Weights of a small transformer language model.
Size: 8 layers, 4 heads of 64 (1 for keys and values), MLP 1024 GELU, vocabulary 2048, 6.3M parameters.
Architecture: learned positions, tied embeddings.
Training: a variant of Muon for these matrices, 194M tokens.
MLP neurons of a small language model. Each row is named by its layer, matrix (up: input weights; down: output weights) and neuron, and shows model dimensions 32-159. Each number is 128 + 32 x the weight over its row's rms, rounded and kept within 0 to 255.
After each neuron's rows, "fires on" lists the tokens most often at its 100 highest values on Wikipedia text that the model never trained on. A number after a token or word is its count.

L2.up424 [164 141 159 116 102 120 223 149 131 110 185 154 160 153 136 112 104 104 130  81 128  50  90 125 131 133 129 210 102 104 187 119  74 102 140 108 122 150 175 134  86 138  94 124 188 118 113 117 164 134 151 134 152  59 118  75 134 129 105 109 126 158 170 110 108 184 139 177 143  85 112 103 106  95 114  98  68 125 143 183 133 151 159 102 170 116 165 140 139 170 112 106 138  80 117  80 164 139 152 134 122 151 180 120 128 113 124 140 163 103  80  92 134 171 137 116  99  77 138 150 169 105  89 168  77  53  69 126]
L2.down424 [135 176 158  39 155 136 146 158 143 153  92 112 103 126 123 173 152 109  93 135 123  90  85 164  87  59 149 165 156 139 143  90  73  94  37  87 126 151 214 127 117 145 137 162 130 173 167 172 127 111 111  82  94 177 108 135 167 146 132 158 137 122 131 139 149 135 103 162 122 131  96 145 112 162 150 168 146 117 116  65 161 129  87 118  83 135 175  91 120 129 118 176  66 120 138 171 179  73 165 147 101  92 166 107 140 132 129 172 111 139 140 137 164 136 124 107 152 130 124  72  93 125 142 155 147  74 107 129]
fires on: "-" 55, " January" 8, " co" 8, " offic" 7, " on" 6, "ront" 5

L2.up106 [122 116 120 146 102 170 146 133 116 109  88  97 184 108 127 123 155 107 118 114 124 176 192  50 189 120 111 180  83  82 137 107 120  99 123 190 131 144  95 182 121 146 139 146 175 141  56 150 100  85  94 101  42 118 131 139 104 126 124 118  82 156 209 152 109 135  88 109 169 120 132 158 165 160  94 123  68 113 156 140 128 141  96 130 130 127 107 161 118 156 177 112 187 115 153  98 112 110 108 141 155 143 109 131 136 125 137 147 100 123 202 112 145 156 167  96  94 171 173  92  80 167 154 170 130 123 143  99]
L2.down106 [129  84 155 120 106 127 125  97 129 120 176 130  80 118 126 159 165 117  91 108 154 107  88 169 102 132  98 179 115 183 109  93  96  60 179 122 111 127 204 100 130  98 145 143  84 161 147 111 126 171 113 123 191 147 117 119 198 127 111  93 160 118 105 125 159 125 139 118 123 115 129 110 103 121 136 139 150  92 132 115 111 151 139 155 131 173 111 119 143  75  70 139 106 168 154 139 132 130 117 132 125 147  68 191 159 116 101 119 123  88  82 205 109 110  85 146 163 160 109 137 228  73 120  97 122 127 118 132]
fires on: "inn" 15, "ount" 12, "iss" 11, " St" 8, " c" 7, " fin" 6

L2.up466 [ 85 169 101 123 153 142 137 155 114 140 149 148 174 150 129 202 182 143 125 140 155 135 136 146 163 137 185 123 118 127 139 123 124  37 130 161 108  90 149 165 156 133  87 143 161 159 116 111 190  95 141 151 135 170 147 151 133 122 145 144 143  90 173 110 123  78  97  88 165  89 128 107 131 117 138 160 126 106 164 107  60  85 113 152 134 104 163 142 147 109 168  83 126 124 121 135 164 228 116  44  87 118 179  66 101 135 137 126  81 124  78 103 110 104 144 169 130 109 140 121  84 157 107 174 117 112 156 178]
L2.down466 [155  97 151 182 116 151 137 166 168 140  94  84 120 146  97 102  99 163 140 128 137 115 189  72 157  74 132 127 144 125 147  74 132 121 136 154 111 115  99 122 168  75 132 194 140 163  99 118 139 110 117 133 126 119 130 127 112 156 116 127 138 116 199 137 111 112 108 152 154 123 155 157 150 149 155 172  71  66 159  75 146 143  72 145 133 109 155  98 145 110  98  74 159  93 120 195 129 101 172  94 121 163 110 103  98 146 188 189 231 137 142 176 131  76 138 142 131 162 105 147  99 115  97 150 118  77 127  93]
fires on: ";" 29, " —" 22, " before" 6, " each" 6, "\n\n" 6, "." 5

L2.up813 [ 97 148 166 118 109  43 114 118 112 145  98 104 149 166 115 109 187 130 108 108 159 133 126 134 122 171 150 100  79 164 134 138 136  82 125  88 140 167  96 130 130 112 117 171 165  90  99 121 148 138 127 114  96  64  72 123 110 115 154 157  43  80 119 112 121 106 120 134 105 114  94 153 127 138  78 153 126  88  93 131 177 127 161  93 138 124 192 144 115 162 144 179 146 105  77 188 188 148 119 144 115 179 185 108  74  86 177  55 177 147 102 156 135  69 146 149 151 159 150 132 153 165 137 175 198 111 149 154]
L2.down813 [170 114 158 166 102 107 146 122 103 166 178 127 161 143 128  98 135 111 202 147 157 174 137 159 129 145  98 151  65 126  81 110 131  84  98  84 121 123 136 190 139 154 107 170 167  42 127  98 133 170 117 120 113 114  67 116 161 169 197 151 125 105 167 104 136 172 196  98  89 105 117 157 141 138 162 110 175 120 117 161 130 159 197  77 155 119 129 116  65 112  71 147 137 147 134 174 126 135 118  91 135 137 114 145 139 129 114 159 109 121 174  84 137 173 131 127 157 120 105 119 116 161 104 173 126 130 115 126]
fires on: " th" 46, "ict" 22, " wh" 14, " Th" 10, " Wh" 5

L2.up127 [188 116 147 150 157 129 122 134  95 116 123 142 126 128 177 103  22 137 116 115 109 134 111 114 153 164 167 119 103 188 186 129 131 134 180 149 153 144  63 148  87 124 116 161  97 153 131 170 158 120  50 143  98 134 117 155 124 121  96 131 150 171 153  95 134 117  80 166 124 116 164 137  67 160  88  89 148  97 194 166  98  90 152 140 147  93 145 151 160 151 120 125 153 169  31 124 116  84 120 133 124  71 130 147 139  85 138 137 184 139 144  94 139 108 151 139 122 120 187 146 128  70  65 170  95 145  88  98]
L2.down127 [129  89 111  93 122 167 165 153 100 154 126 127  94 164  94 139 108 130 114 156 108 174 189 124  89 136  77 165 129  97 118 150 124  99  71 102 159 122 177 135 161  81  96 125 136 175 159 111 123  71  79  96  93 118 117 138 147  84 125  71 155 137 132 145 144 131 103  69 186 133 178 123 119 119 114 160  80 197  97 145 166  99  87 179 128 147  78 124 106 150 104  59 148 169 210 123 145  65 132 100  83 193 126 116 137 185  91 104 138 134 132 143 105  71  94 140 140 168 102 115 123 109 106  52 219 138 169 126]
fires on: " c" 29, "C" 20, "is" 18, "ic" 11, " inc" 8, "ce" 5

L2.up253 [148 153 161 182 147 170 142 140  64 113 110  92 167 103 139 122 107  82 152 159  72  96 128 109 129  84 175 147  98 149 139  90 116 143 117 190 215 158  93 146  66 141 110 132  97 111 164 100  78  97 159 165 121 165  93 131 135 121 163 128 169 163  96 148 183  76 102 116 111 125  76 134 160  84  88 124  69 149 113 144 148 132  91 108 109  77 118 159 109 133 100  70 155 148 114 116 157 100 114 100  81 136 131 207 118 102 178  96 101 184 139 131 114 129 183  76 166 167  66 103 160 105 126 140  95 145 170 125]
L2.down253 [165 126 148 144 122 122 120 120 166 134 117 114 136 140 111 163 110 165 142  85 167 144 144 156 135 101  83 166  49  89  80 153 170  89 207 130 117  98 128 130 148 147  80 101 129 143  83 112 120 113 147  97 172 107 128 143 149 168 126 130 106 153 161 131 148 154 232 138 118  82 162  91 139 147 156 136  97 146 147 159 153 135 163 112 116  59 123  93  94 145 136 119 115 143 105 157 136 143 101  90  85 146 115 146 111 186  65 163 171  56 111 133 117  71 129 100 141 168 178 138 140 140 126 120 171 107  74 158]
fires on: "ail" 35, "ric" 35, "ount" 12, " and" 6

L2.up1021 [119 126  74  78 143 152 108 167 138 156  97 103 120  62 120 116 148 130 161 123 136 227 137 137 133 121 115  91 129 112 130 123 123 209 118  71 141 148 124 150 123 112 165 125 121 119  75 138 154 158 149 107 116 142 162 163  70  98 133 141 140 132 183 126  93 120 149  91 176 159 194 125 214  80  70 134 114 103 142 124 123 104 156 118 153  33 100 161 143 156 161 115 136 129 134 161  99 117 192 126 135 139 140 113  94  71  85 136 134  76 115  98 116  96 124  53 127 139 105 167 153  82 144 111 141  50 120 121]
L2.down1021 [138 101  12  96 166 165 144 113 195 108 126  97 129  73 120 160  44 141 194 103 183 114 136 139 135  98 134  68 115 100 109  96  76 140 110 174 102 102 153 120 135 138 162 133 166  89 137 145 183 110 155 174 140 100 149 182  98  56 158 129 101 128 140 122 164 145 137 154 152 201 115  89 167  93 106 182  67 123 133 150 117  77 158  75  82 155  83 175 117 135 158 105 194 144  95 155 117 105 145 127 141 118 115 188 152  98 140 128 162 112 115 131 112  92 140 104 184 145  81 105 138 101 117 154 126  85 109 145]
fires on: " such" 13, " feat" 12, " album" 8, "wards" 8, " prom" 7, " following" 7

L2.up677 [163 153 159 188 127  66  82  85 120 106 120  96 123  90  65 156 134 126 143  92 139 103  92 177 131 169 175 112 130  85 130 186 148 122 158  95 153 153  63 116  86 140  46  87 122 127 123 136  97 105 147 143  87 125 114 119 151 134 101  24 151 138 151 146  49  98  78 120 125 142 106  81 104 187  85 164  63 111 144 158 154  89 112 139 142 218 112 122 101  52 167  76  91 103 152 136 155 104 114 133 142 152 127 120 143 131 114 182  82 175 147 172 114 105 182 138 148 114 152 123 134 131  90  46  71 119 169 161]
L2.down677 [145 148 115 113 119 149 109 163 119 122 114 153 123  54  47 140  99 154  96 129 142 140 112 109 100 103 159 165  53 149 129 151 136 126  53 203 108 147 112  92  99 186 111 117 121 167 151 134 109 130 139 117 146 171 111  87 123 143 190 112  78 104 173 137 180 132 138 153 116 151  87 137  73 127 130 123 139 116 117 100  33 160 143 150  97 155 101 119  69 117  84 206 171 128 159 110 140 131  74 122 136  95 147 125 154 167  93 148 150 153 120 124 109 112 150 100  96 114 123 177 113 121 171 128 127  85 104 117]
fires on: ".\"" 19, ";" 19, "\"" 11, "]" 9, " were" 5

L2.up579 [138 101 147  93 133 124  83 122 141 123 150 127 138 180 171 107 146 148 155  87 166  98 172  94  48 197 144  71  98 121 125 109 109 112 102 105 131 143 150 135 104 143 159 167 160 126 116  97 151 113 163 139 131 103 112 127  85 162 134  89 128 123 130 145 121  98 138 173  91 122 153  98 163  97  41 157 154 158 161 182 143 110 134  78 109  93 124 151  80 142 165  91 111 154 112 111 139 109 149 105 130 124  39 140 161 111 161 197 129 124 119 161  83 132 142  80 185 122 106 154 200 106 121 139 152 121 146 125]
L2.down579 [125  90 114 160 116 137 154 146 134  95 153 118  51 138  67 113 118 103 176 205  82 131  78 151 119  92 180 140 145 125 119 118 114 166 125 153 147 100 130  70 167 134 120 101 106  76 168 180 127 160 111 159 135  80  91  64 102 144 147 180  70 154 118 152 142 166 136  85  97 138 180 138 125 134 117 182  98 153  90 136 130 155 104 117 161 115 112  94 131 121 112 141 171 147  82 123 123 166 156 168  94 101 180 113  53 137 111 102 151 167 138 160 174 168 109 146  75  96 146 171 134 122 124 112  99 134 161 115]
fires on: " on" 36, " in" 10, " On" 7, "On" 7, "oun" 5, "ced" 4

L2.up979 [125 101 158  98 147  91 105 129 116 103 131 143 162 117 103 127 128 124 127 159 170 110 153 138 136 129  97 203 109 154 129 134 105 111  90 111 106 122  66 157  92  72 109 128 111 118 134  58 107 160 139  65 100 140 134 136 166 141 149 194 153 151 113 124  79 123 168 177 140 109 109 138 197 142 151 118 135 133 165 138  80 161 167 124 120  96   3 101 129 114 150 128 128  97 170 147  97 158 103 146  74 141  90 152 149 112 115 123  80 161  96 134 123 141 226 147 110 193 118 117 148 120 153 105 147 131 123 137]
L2.down979 [ 90 100 124 114 149 124 140  95 144 125 142  60 189 137 130 152 169 104  62 124  88 130 121 134 117  82 142  83  99 141 168 149 136 147 224 129  63 129 145 100 143 113 175 151 124 120 134 156  93 149  63  93 145 143 113 140 129 155 180 129  60 172 112 130  97  80 162 111 110 133 100 185 160  83 137 149 112 124 129 138 157 154  62 139 153  77 157 167  54 188 134 118 148  56 130 155  84 157  84 134 116 152 145 141 153 169 109 138 131 161  96 159 140  89 108 158 118 141 127  63 142 118 149 163 106 153 157 138]
fires on: " p" 26, " P" 19, "ake" 12, "ock" 12, "rop" 10, " Sy" 5

L2.up632 [187 127 153 187 191 164 104 108 161 105 152 102 106 115 127 152 165 123 117 137 156 147 150  61 145 159 132 120 153 191  89  94 158 134 116 102 134 131 136 173 155 102 164 132 187 128 111 114 156 163 129 120 170 124 111  93 132 124 103 203 101 176 118  90 120  86 134 114 107 102 105 143  64  48 111  87 138  46 102 102 125  60 102  96 162 184 115 133 120 142 121 138 148 202 154 103 102 112 105 156 154 158 126 148 122  93  95  97  58  98 158 108  63 117 139 144 117  66 137 113 142 120 132 104 155 149 152 149]
L2.down632 [128 164 153 165 215  61 180  92  98 188 105 146 173 151 147 145 133 145  92 124 149 114 105 129 137 167 166 184 145 112 119 164 135 181 148 124 127 180 129 139 127  78 128  88 127 147 109 117  65  67 159 135 148 122 123  56 118 129 113 158 196 134 124 158 140 127  89 118 146 144 106 206 154 154 115 132 106  83  53 125 130 159 124 165 130 162 146 128 144 123 139 158  94 208 128 110 115 158 168 132 134 148 109 136  74 155 119 117 134 122 162 155  89 154 139 158 136 114  90 111  48 159 160  93 147 157 145 182]
fires on: " marri" 14, "ather" 12, " William" 8, " work" 7, " George" 5, "ilm" 5

L2.up1016 [116  72 112 151 197 138 139 103 172  42 157 117 116 159 162 106 133 151 144 109  80 164 121 183  96  94 142 114 127 100  91 163 120 163 124 149  74 117 106 102 140  57  90 198 172 101 111 122  90  89 154 115 212 126 128 165 108 113 119  95 106  95  94 184 156 123 143 103  27 179 150 139 141 142 129 132  93 136 187 137  71 146 182 102 156 106 116 136 159 127 124 146 129 119 145  83 141 123 125  95 129 103 110 125 143 176 119 155 150  91  56 113 123 138 148 172 158 130 113 172 111 110 114 162  97  98 122 111]
L2.down1016 [ 99 163  67 189  97 193 121 136  55 171 107 144 177 128 163 162 164 140 141 126 163  66 104 111 183 122 145 134 137  80 162 109 114 185 110 140 148 132 114 123 135  96 151 107  85 151 145 123 113 166  75 154 128 173  87  59  72 126 148 114 142 132 121 115 139 108 143 167 179  79  76 139 144 131 132 141 145 133 157 159 132 122  90 153 195 162 115 107 108 128 172  71 139 182 111 140  82 114 173 178  86 107  91 170 151  90 159 133  69 110 141 118 154 155 130  94 136 151 123 136 135 147 102 143 128 177 153 179]
fires on: "ze" 19, "ill" 12, "ether" 8, " a" 8, "ost" 6, " comm" 5